From a checkpoint of a small transformer trained on Wikipedia.
Architecture: LayerNorm before each block, no biases in attention or MLP.
MLP neurons of a small language model. Each row is named by its layer, matrix (down: output weights) and neuron, and shows model dimensions 272-367. Each number is 500 + 25 x the weight over its row's rms, rounded and kept within 0 to 999. Numbers have three digits each. A neuron's up and down rows have the sign that makes its largest values positive.
A block is one neuron, or neurons of one layer that tend to fire together. After each block is what it responds to, as a language model described it from the Wikipedia text at the highest values.

L6.down29:530525487501492452500473486512476470483477513512494518512500468476516448505471517503486458463492449562502520462493518454523512485438527497513493488498505508479510509529481487517485516495533511463491532496494460482491488490515530522524476610463482496522501555509488510498509523472509483524
L6.down125:513502478495501491487510504524500500518499503498540504506457513488467492482518465508486483490515497546555534514505508518493468469515500499521501498541503514527489494565502491502483481531483510520514477485486515469519529509487505493496490479494512485517535563516530521499568492492441536494
L6.down606:502491527475501534469477505511508495524472490403516508465520472499482478493522504519544545496500519499484532498528514486529500486520533525477486486528478533515508478489499489532527487500489481473486483554460535499482512483491540408445521503476495478523503493455452454510513478458510505538
L6.down656:483489503511515502500511518512537510522484488466527453454490487476518515486530544520526534500492475535471470503526502500484496473494528511502501467518468504460519484504509484501504482500497513485517483525480559504537479488505520439532501473480488508516508517492522512502489484550437502500
L6.down690:508536472459477469493513514541511438466512488525489531512476528514479516505554488489540514503514526509491463520491482525530523494488465485507519478525537520489489476524509510498458500503487500533505479487531500541521516518525507491478466459522521500531527501506475495514498529510475551471
L6.down1005:532494534525495509520473509500544469496496491478522518460483535495473507516546485510502511502559448462483453531453434528476488484495474497486479516546494493540531519496524470481523515501511517543488487523479486524495459472472465487506498461523493555521494515517487501468542481529484523441
L6.down1421:486499471523503488506513502510501431460557498496508506500543508505497511498510492523449513512529505521495515468516545500512529509469513477472474487513502493495493513516438489533498518474489497506507482488488513502466555506513493480506481516536500509517524545513477545531505517483491489497
L6.down1507:517513511450498475499500497483500547456486503482513486501489509498527501524505517492528434505483508506470494504520508508476523508519475461477511511569489505567466501502464492487508472574492496538512510467495486526501506508524554459451517506487516499521487505493496501468495507501512481480
Responds to: Romance-name pieces and "an". Fires inside Spanish, Portuguese and Italian names and places (San Juan, Paco de Lucía, José Luis, Montmeló), and on the article an/An.

L4.down424:475510559507508493469501458454493500497477483505511500511542473470529505526500474459492515492480510514448493472467530552505524503475515461475516526507536498453496495519475512493525473519468467486526493465524512509466497529488514503452510518524540504488515510483510462487503534474441496498
Responds to: Mid-word foreign name pieces. Word pieces inside non-English personal names, mostly Japanese, Arabic, South Asian and Slavic, often in lists or tables, e.g. Katsu-hi-ro, Sh-ams-ur, Ak-h-med.

L4.down93:509460496500444497472501499468530478430522490498484508513486484505500549511546519549499507518500543500505517513519488478490495486457480510437483531515507500528497472440450463492520507567475488484552532529541494528506480513542494483524495497454478478499516490471525504487502506509505518532
Responds to: Historical date tokens. Year digits and century or era words placing past events in historical narrative, often after History headings: 1086, third century, Renaissance.

L4.down452:502535499507494489518511444514487490501486454546485532512486513520478507514456479541538483499478469478529499535470473479471460523542481475490507475455490518528509512495492478506518506429465515506464519535506473480497483457488519497508453522509511516490445470501505443484506459506491522480
Responds to: Repeated article-subject name. Final token of a name or noun re-mentioning the article's main subject (place, institution, person), often after "the", e.g. the mall, the college, Thorndale.

L6.down191:511507529497479466532540481504492486469500510500485487517513489513502499514531517507497442517493523545519524506523539480520497502482459495486531473523517520508492488500492548524499466535523520515554523508502508505482512516534501568532477510512463501482489512507489511506462521528492504507
L6.down302:482518535514538498506501483533460477476520471518496513476532466496516487499538454529538483539455515535465516512489539471529527465487498545530488514483544509554524468495526455535492498501513523477513499489485528494512469509505449566484503538489517522500516512492496458511499471536508522524
L6.down428:512540496479527501515480445471518523488501504504472476484510545473485541469504470495531490465488473518516505557508508509509464484462534500495534508479545509473511494526522494497509543470492501472499561531481511510457483483508485500485471525495500495494496511445484516508502493561444480531
L6.down1125:501533517504497533523522504511489514510519515474500510502481487470507472499549532558514485482497463488515501481461530552507505474525544552484501506460540529486482508489536495484560485556512479496552507484531489496515498474513494470512478482511483532462509476530509465498512482479497519499
L6.down1182:524463483496497494516458465491497536487510478532514505469514537477508503486486493566543477515463550423492499504529486511475507503488507532536525496517535493538453501448499485454486493532480503467475493533520494540516481473503474500512492457492511473552492499485462505492530493467526505501
L6.down1214:489451486476493518524479478529550458511508564481485512499466493504487490516500510525511496492521463444510468503536509515486525502491511475466499493496489501516477497503504466493480467559523479514496508472496507528488520505515470508491493501477484494491452525480494481495518504495517527495
L6.down1434:511472519474520520506540500502485505471482471504486506526499461493457479483522496470486495484473515538527534477528495509514497510491488476471512487518504496537529504484503486507560523543548491494516464470452435513524495542438515559492523541448528534485472468463534490513503521492505479490
L6.down1533:503494552479498481493512539502516488516501489523487502485493490485468486509476500460495494446476484544486495493505505502462488527535488523527526479534502503492490470488516497479513516576514505515476528509482483458479503519500524507520499450491502481512454476499496540500522514496513461471
Responds to: Verb-introducing infinitive "to". The word "to" (also "not", modals) just before an upcoming bare verb, as in "sought to replace", "in order to evaluate", "did not teach".

L6.down42:486543481494474489511499553494519528525491529501469462481474551473443500498512480459494516475528516474536487472509515487501472524495555490526480514488465487504509491460475527510516455491521440493484528514504517470512559470509490586480511474537514529537517494512506502493518503510489499497
L6.down175:500499538506477471502529504490484476496457481507512505463542468485493482527501516470468503464464478552485486463486551533454499454455499479493467481482506464526497495510475551493547470553449453474486493492490511519531495527518546484469497471527492515490505510495489518537548546494499493472
L6.down176:494554509505471500518465517466496462501467502486525525495523531471506485472527494488499488487502471494502495487467441520460518507490503482501439539519491488549485502536447532503504506512501522495551537487512505518473476514494464472481504482498514496457512505517515495478495502500462508502
L6.down408:483491491519446484483487521473525499514524477535526523539513515512571510467466511459528469517447473562480528507489546494461472479480521479494523530509521519465538509562501508508518482532510516504494511530530510558500488511501512527453517499489490513512498514507480481510486500495536502545
L6.down787:537516515453512485509500497490490498509501495539538473510513502520534501481536465534495471510507437516515533459503488504483528471499494519490554523487487536491462495453519469475459485510473491489506496493540511558488536465475475544489509519541467534484556544479518520468535533521522447495
L6.down890:494522514459478516498466470454500501477495474500493526489519545487508486530504491515505486496541521487494489514519493513469505487469532507513522529510508502419513446546489486527492503493500519514483472502493483481487516499535463525494511518539545476494523486517549497521537508484552481541
L6.down965:488521467493540513460465526505469493487498479471467482481512506504505483496533506492548467517506450520479486435520473492489478529468540501532490492426480504480497475513510477521503473461479510490533509495477485510511489511509524538519500518465505525487533493489536477528484478446541519547
L6.down1081:511482527490488513490493499530500482531486489506448505472470516504556509482501477443474423511534505536481490498499508495527467518504463547502535502515482470503542493524554495524528475493504483501475556464486522496507475465480438511483503484478485537498500533498510520496542497518503519496
Responds to: Name-initial word pieces. First subword piece of a multi-piece word, mostly the start of a personal name after a comma, table bar or title (An-uradha, Al-ain, As-bjørn), also re- words.

L4.down533:500521530481543528487502518468509486476499468521516479502552485492548510514524514526489520497492505514489510505525477507535500547486528496526477530517494528449521481449509492462438538471519476475510514506482470488489470539489497457520504488470534503544527502486521486477545464533484537456
Responds to: Space before date numbers. A lone space token right before the day number or year in dates, usually after a month name, "on", or "born", as in July 28, On 9 December, February 1968.

L2.down225:464484490467533540462479526503506507499510484478520469491494455500455477508528558499473470504451496508495499543521544497463520516485519480493517527507489514501511519500531544460457532533545516545530528485470477522508535512515497468525478523530547444458543505529482508467518441482476481499
L2.down490:545489504516460451458514495519549508489538479505519490484478483497501498516491474494516510508455554482537452473496495531456513511504497534482486500496511521485511514481494538536536542494501514465519509547527500532521463497528520455505493482508478524484507473481500516513450471458492478506
L2.down667:495512497500492524504536517496462526494518464528517546500498509494521475494479507524514495523452502541479482510482479496471482494516525502490530525537473495462420520540524489526516475486482519479486506503516497479469516485542498493489476476493484478516491513494492494493496490531516556503
L2.down723:516460555507490462484526495517523488531453488493500476494521477524473498504521526453504515496521515483496515478490528482526522488512441513505510470488510492555511499527500555485503487491535464484477514486557538529534542485529502541506485473508498502493519549472477489473532473501533519508
L2.down759:502499560455469522470494536522517524533515463495474499498527469442533472460444443511458496485486504517511500493512502519486488506481501482491504503506475529494527496494493538488483477470502492526518526542501481480503533443512500546506470525512504510496480495482498487482514485525532525483
L2.down776:487477488502492517507527505491480532503482486542529545536459542508499540493500480521523512515454523454466473477458460459546488460472515479525550517506495475484473497517512504544460532514532514494500495507478490506515494468521499543484477492507557535540456483479515496484534530502502458480
L2.down936:510483505507436496485508515538453526509472485454489486501527497511485530474508497463510481499506501512529472458507528472524511498537480465455523497504501542512459513479481497597535493476539490510448469496553493506528512460474481452549485468516496509479523517466505467468461509493521477474
L2.down1395:482492499511475522504486500513429502508491514502498512502550457500507475477477482475479530522527536498509515495495524484480503510494453486460483483480529472552486525506473506494539484486505544535512482502459474511530527507489503505484497517498465475502509508519475531502496459486514512526
Responds to: Name-final word pieces. Last subword piece completing a multi-token proper name, mostly surnames or first names in biographies and cast lists, e.g. Pirn-ie, Cur-ry, Eisenh-ower.

L2.down221:447513491503485459465514481493511534539516511471437503510494484489485472533466487479501512502498479520491485530447547525532508512529514478531482480488473524508508506544506542514526500477488491492483473501500502486452476535503485477465475511497479486470508449529515485454450520516540500533
L2.down265:482495487503506533499514498530485466533492500525488498506496527426491501486470529516479471499521490476451425488526511499548517512464496505534484480495484460512504558494462480499487459526450514481455510512544539491507513487445528518521479469453523531502495511494504517486512517539506494513
L2.down348:469529529532500525489465494534450456518467526497487480527520513497534520508477439541489485499465496484533510501475538501475485513491501472524500503494501513510517535488463501499480506485497491507499481513459486478498467511498507522478484504513477476476501472528470480511470448523547541498
L2.down381:532491495450497511550517506499507496496491466489530512506489458550472465497492523474507493506487524514522448481521519507552475467513523517505498475455485528499510516497496522532539493482457497551500521480475499527516487485516478486465536512474527499500520516501519489491488488468486506509
L2.down444:515508498480493482511492509530493490530508496525466485503504492512521515436528539486518485476528502466461513544497497476500495491447466473499503488473449517529521511531511482487510503507505474508518481544436502466500495494517455410535506502478554498544475484468501510532493497493535464494
L2.down470:509473530554506453519507513473479494515497506509492513509523498484510525482479526525489474448472479505491511492478531517493510474461484472488507490576481527538500492516474515526497510490552499515559517488469468491524505504512516565503466486507504488541505475477511506520466468523512502494
L2.down1325:456517468475514478551475491494530495507468489520492486468516489502519532541494493530505492545523464524456585493489488484459505509511466537521549529531540460456542525482490475493533485512480496498509503545519492508490447495501482532512522493487469486506509510515476489519547492504527475485
L2.down1349:506501519501457512503506467492507466517524491507521497499490482483502495497537504495524568483521525495465478474436491495518488501528482455554519496468511503454516483501482512518502442506517540500497517494502482485490509509504479582496492525515506526496498489497481508518476495507499524529
Responds to: Anaphoric time references. Nouns closing a back-referring phrase after this/that/the same, mostly time words (that time, that year, this period), plus commas after opening adverbials.

L2.down193:475512458528487465480505515510478553519497489505506528485525560536461521520478501508504528486514470492506468516483475478489465518495515513496501463545452480521486534500508531524507537481522512478458502509516482495484481515501496500456475506490506499479542510527491462441480473492482505517
L2.down556:518505530488476542506497517499528479528517528542510507479547497538467478530513482484550531490519541517466524487505473478520529502519490493514520497493479489496479492496491522492527485459472533499502542490458478503490454504475501529484440469568499482536480519463521512514471491510497532541
L2.down630:464509516499550463471459489494447481489513511489439540462518477493515458477462489494504533509516472556487483508511465525513500547498530465470487542506505446530492508485465544482508540477564452442480503486515509518468508499509482482539469487533465525515537530522508491497495488472514499440
L2.down710:503485493501507496486490459490525520516505476522503485501490529529497531519505525512496447495469506510471547497534512475510515456497489501506507489484512466486486472463527529506512514496496538497487501511517506483472433498506490432469494436503505508481531507496526530509528506521507481544
L2.down885:525516555557513519531498486526555480483476515499528503512455517478486536463485471489555510460474485498521478479553509490538532485474493478504481537528516521493515457527499509483485508451512550491529459510522507473480465484510501443513572494476505524453483490491491491433487523474529478537
L2.down1355:477509519484522539510499491487494479496443532532472505501514530501494522516483500518468495514535498535505549487480521507477479486509511537524514487495509513499511534491520530491486529527484477458481537505525483527528471501527478509472469506524499505514527508496489476496488528493496546488
L2.down1463:509524485488520473517505497445507519528508508477473501486504494482490513496523525474512487493531479504508574506464542476529457482456492500492501492495522466506506531516483502515473441496513491504469508512528516513504491519525519496458517454472488530480499474486506483479485512513534469472
L2.down1477:461490477469512479462460513490485527507510486482514496483493464473492511525512481539528477486457482518450502507506465504466476489478475535479510540524524523553532495501493520524467461485478546466527520490486506514500519473489501523509482467495401487464539500495508471516526515508508547480
Responds to: Time-period phrase endings. Final token of a phrase naming a time span, such as the s of 1970s, war, season, years, Renaissance, 1999–2000, often after During the or In the.

L6.down158:494489481530491541497483451495491537576466497519518486494493520446509551517495523522508524488471529470510524519538446498452518447449501504469520521472468493468536498421490507450512510516477473491513524534505501481537461512494527536480480523509545506522524528477459495499480490470514507496
L6.down180:463518467498503505466520496536539530499509559481504495509528481512526529526490496528489477478577508493463492504511474483500516483510493523457519501533467533509506504513469499469455507527502526520555528489501521510487474496515488547519520498512514509538491497473513480532518467516496510528
L6.down264:487519519486456519451488452500527533472520472489476536487480502474509504460520477532511479583511575486472463518494545505499501506546495508464511495508467475570501497475473472536526505521493486541496492490508522513511511501536525475504493552500511514517523501465463535507503476473491496509
L6.down501:441500505458509539494511482491525495466491516501493496489484506529503499494519440505482447452527488473505520481510508519509502466446561506455517515491509478514494517499552538544510509503486510519492521454478534521522478509510490494470484476505508510498491524480503492477493497514523502503
L6.down908:492555500515460480482507492527539453479519519521505525500463466471491467513517481518470474527496476487472511478526525513494504500491488541516485566467540478479525504490509472479493534470552467487479457509493460476539455492499508575502465524488531504551452490503457507568491478543490521513
L6.down1259:514474479464467485465527536518537488527494479501515495474492490484514504494482456555520506542503486471496498496494503502485494469464515521534519525524497487497530514452492433474506470538467479489481522509479492471511522496470517535559509483476448483517517491478501473472484478482497532536
L6.down1333:493467464495505508483480484513481525498518475465502454505520509487522512507523481517590473488543522507508515473522471490505472432499487544492534487481530442547549491480500515450528450497461493517515520491561479535471508511529480468508499505492527472495491499470482505475483510502514500511
L6.down1467:504478495478490522498471471476491530535518529497488469501509527534501482519480484509544490462490500488522505524486490501498492496483475482517476500500533492500529502429493524451509509469522503463522550516513522520449500515503480533507552439465495498509489526483481507502504473508466460498
Responds to: Time-reference tokens in history. Tokens inside time expressions in historical text: year-number pieces (18'87'), century/years, and the/in before an era or date (during the Renaissance).

L6.down49:533489527481535445474513494497452495499516546474473526470496494506566503510483479515455478544493508470452453468501505543508499489490467478507480485458494485479512515544488497467483481509492481495481524461511494526508519540511491566498465526475476557512488538461472515486474485483523470475
L6.down53:525502487526501485496505504489520511495484505524529493485490473537505478482511495510474497484527514535518497547454525539497512520517520538506518534515460513524510502517503507510516494504511523502530462474502482475473497490486471472547476512449482501488500512500523496467509502482496464467
L6.down91:516520504518551518526469470540509476505489474488526486534517486489445478453530494504492496519553489509446501534514462482474562544503501443502497531517502498480521467537466510503528539510500496478503498480534493496510543510490495485498507502508512496514526510475468487477512485455527560506
L6.down94:524475530518478476514490494495497495511445462481491500545483494477519523484502587497558487504516503506471455524523505549479506493492522492509558462494507467471515506526486530497514524551509520502479490494528495504522508502481513473489458483474483497497526528500500567494465517477510549522
L6.down404:485526480533526513499472506461479496536541481496541468533528460481479493469550487524505541495462514463499468496479479496509524545497542484524508480536538497485510495510473481472450481499505502473517501488507478504460469497485530419568512503528534479494486531479502517490512522503477515492
L6.down794:544435493489519520480494472511536477503511461490481508534439480458512493514544488525496452546519473519485493445463489534488504495476495529491516504540506471528492530496463497506488471471479491463475497483511492491507495483459483566525506531489464466464539507480519508484507478485517461482
L6.down1391:492503513521446481548478527512525495478476502497535480508539488525462521508503498472518511458507480491542530549502534544485479437519531534495504491532522520468452508523517486504489531530529484462502512509505511518506448510438481540510512500511516548464506522503437518490489480526522512464
L6.down1461:494482509465488482533522510511461492479506474487494498485475507500537426492546509514491510504509567496457512552506513506450566541477515483465479486487540517497521499490471503547512471491484552522487487484446546482517484526465489498503549512494427508521539531482477503496505491514522521440
Responds to: Noun-phrase opening modifiers. The first word of a noun phrase, usually after a preposition, often a qualifier (Roman, public, state) or the space/day number before a date.

L6.down515:445473473495498530478486453477507532459484482531471495523532469524513519485529508537551525467553543498516519445485521455557508516510478535498480477470493500522488503485483498517472484483467474455475516474486484512498523520531488504461496484494513504475517512529527468507474483456478484501
L6.down704:459464437479547485468509523536479533497487511437511505535517533478518452472505503471496477490532497501466502510473498492529473491511503485488479465474481539520532551523499519484568481537480517470490536451500512527493541492499449498467500489502504474513508524512529503502498504519543529516
L6.down763:498494476475478474466509486522555494503500477507531471492492516508506523518527521483508507484556510539508503503521544504514515536499480501520491486501502492518511471534490462514515532493476488481464494462535472472539493505536473505528490489498524570528482468533481501484530463440498494460
L6.down875:462524463474501524510511465487477517468534447507501468500497508482520522480492475486518490443526493489497494524492508491564496506522457479523462535486512495503497503503538496542525473505518496532515512509472469472496485508495463523499519518488468538475492512506518460527458451488529491477
L6.down967:566537507481534490500513511514480490476481469493477479523524475475477512506484457521523522503475512475502489479485512481486473500526490470455473517506487477547520520440506526450517500483504499522514487516485514482511537502536462576527533516479511532505485503435495430504496503532470513494
L6.down1140:530475496517503484512480466471549550515491538510536441471496520479484452510526501482506456546481442555532483526509494501506475505481465501513498541529504494508474498487494500511506512437484508523449480478515497494524537510445556509531517496534441503518544501530530499488486491480455525504
L6.down1325:495515469486482497468432482465501526500475487496490478512500510497538490472489501467511521473505472493504502503499470482512458525464528463508472558511463504526512512584467474506496519486529491481515489508501493476503499452528455520473487473518524487497489467517538497481489476481456479486
L6.down1471:498489518453496483481507516467480505511497500497506503486475469530492481492497487447521534499478494490489525485500539517534502492462502509539491514467493508524478493518509497501485483496527493505548496512504475480533499516474498580556502521532468497514529506536482494489475475536488533511
Responds to: Noun-phrase final tokens. The last word or word piece of a noun phrase naming an already-mentioned place, organisation or thing, often after "the" or "that": "that province", "the paper", "rejoined Celtic", "progressed".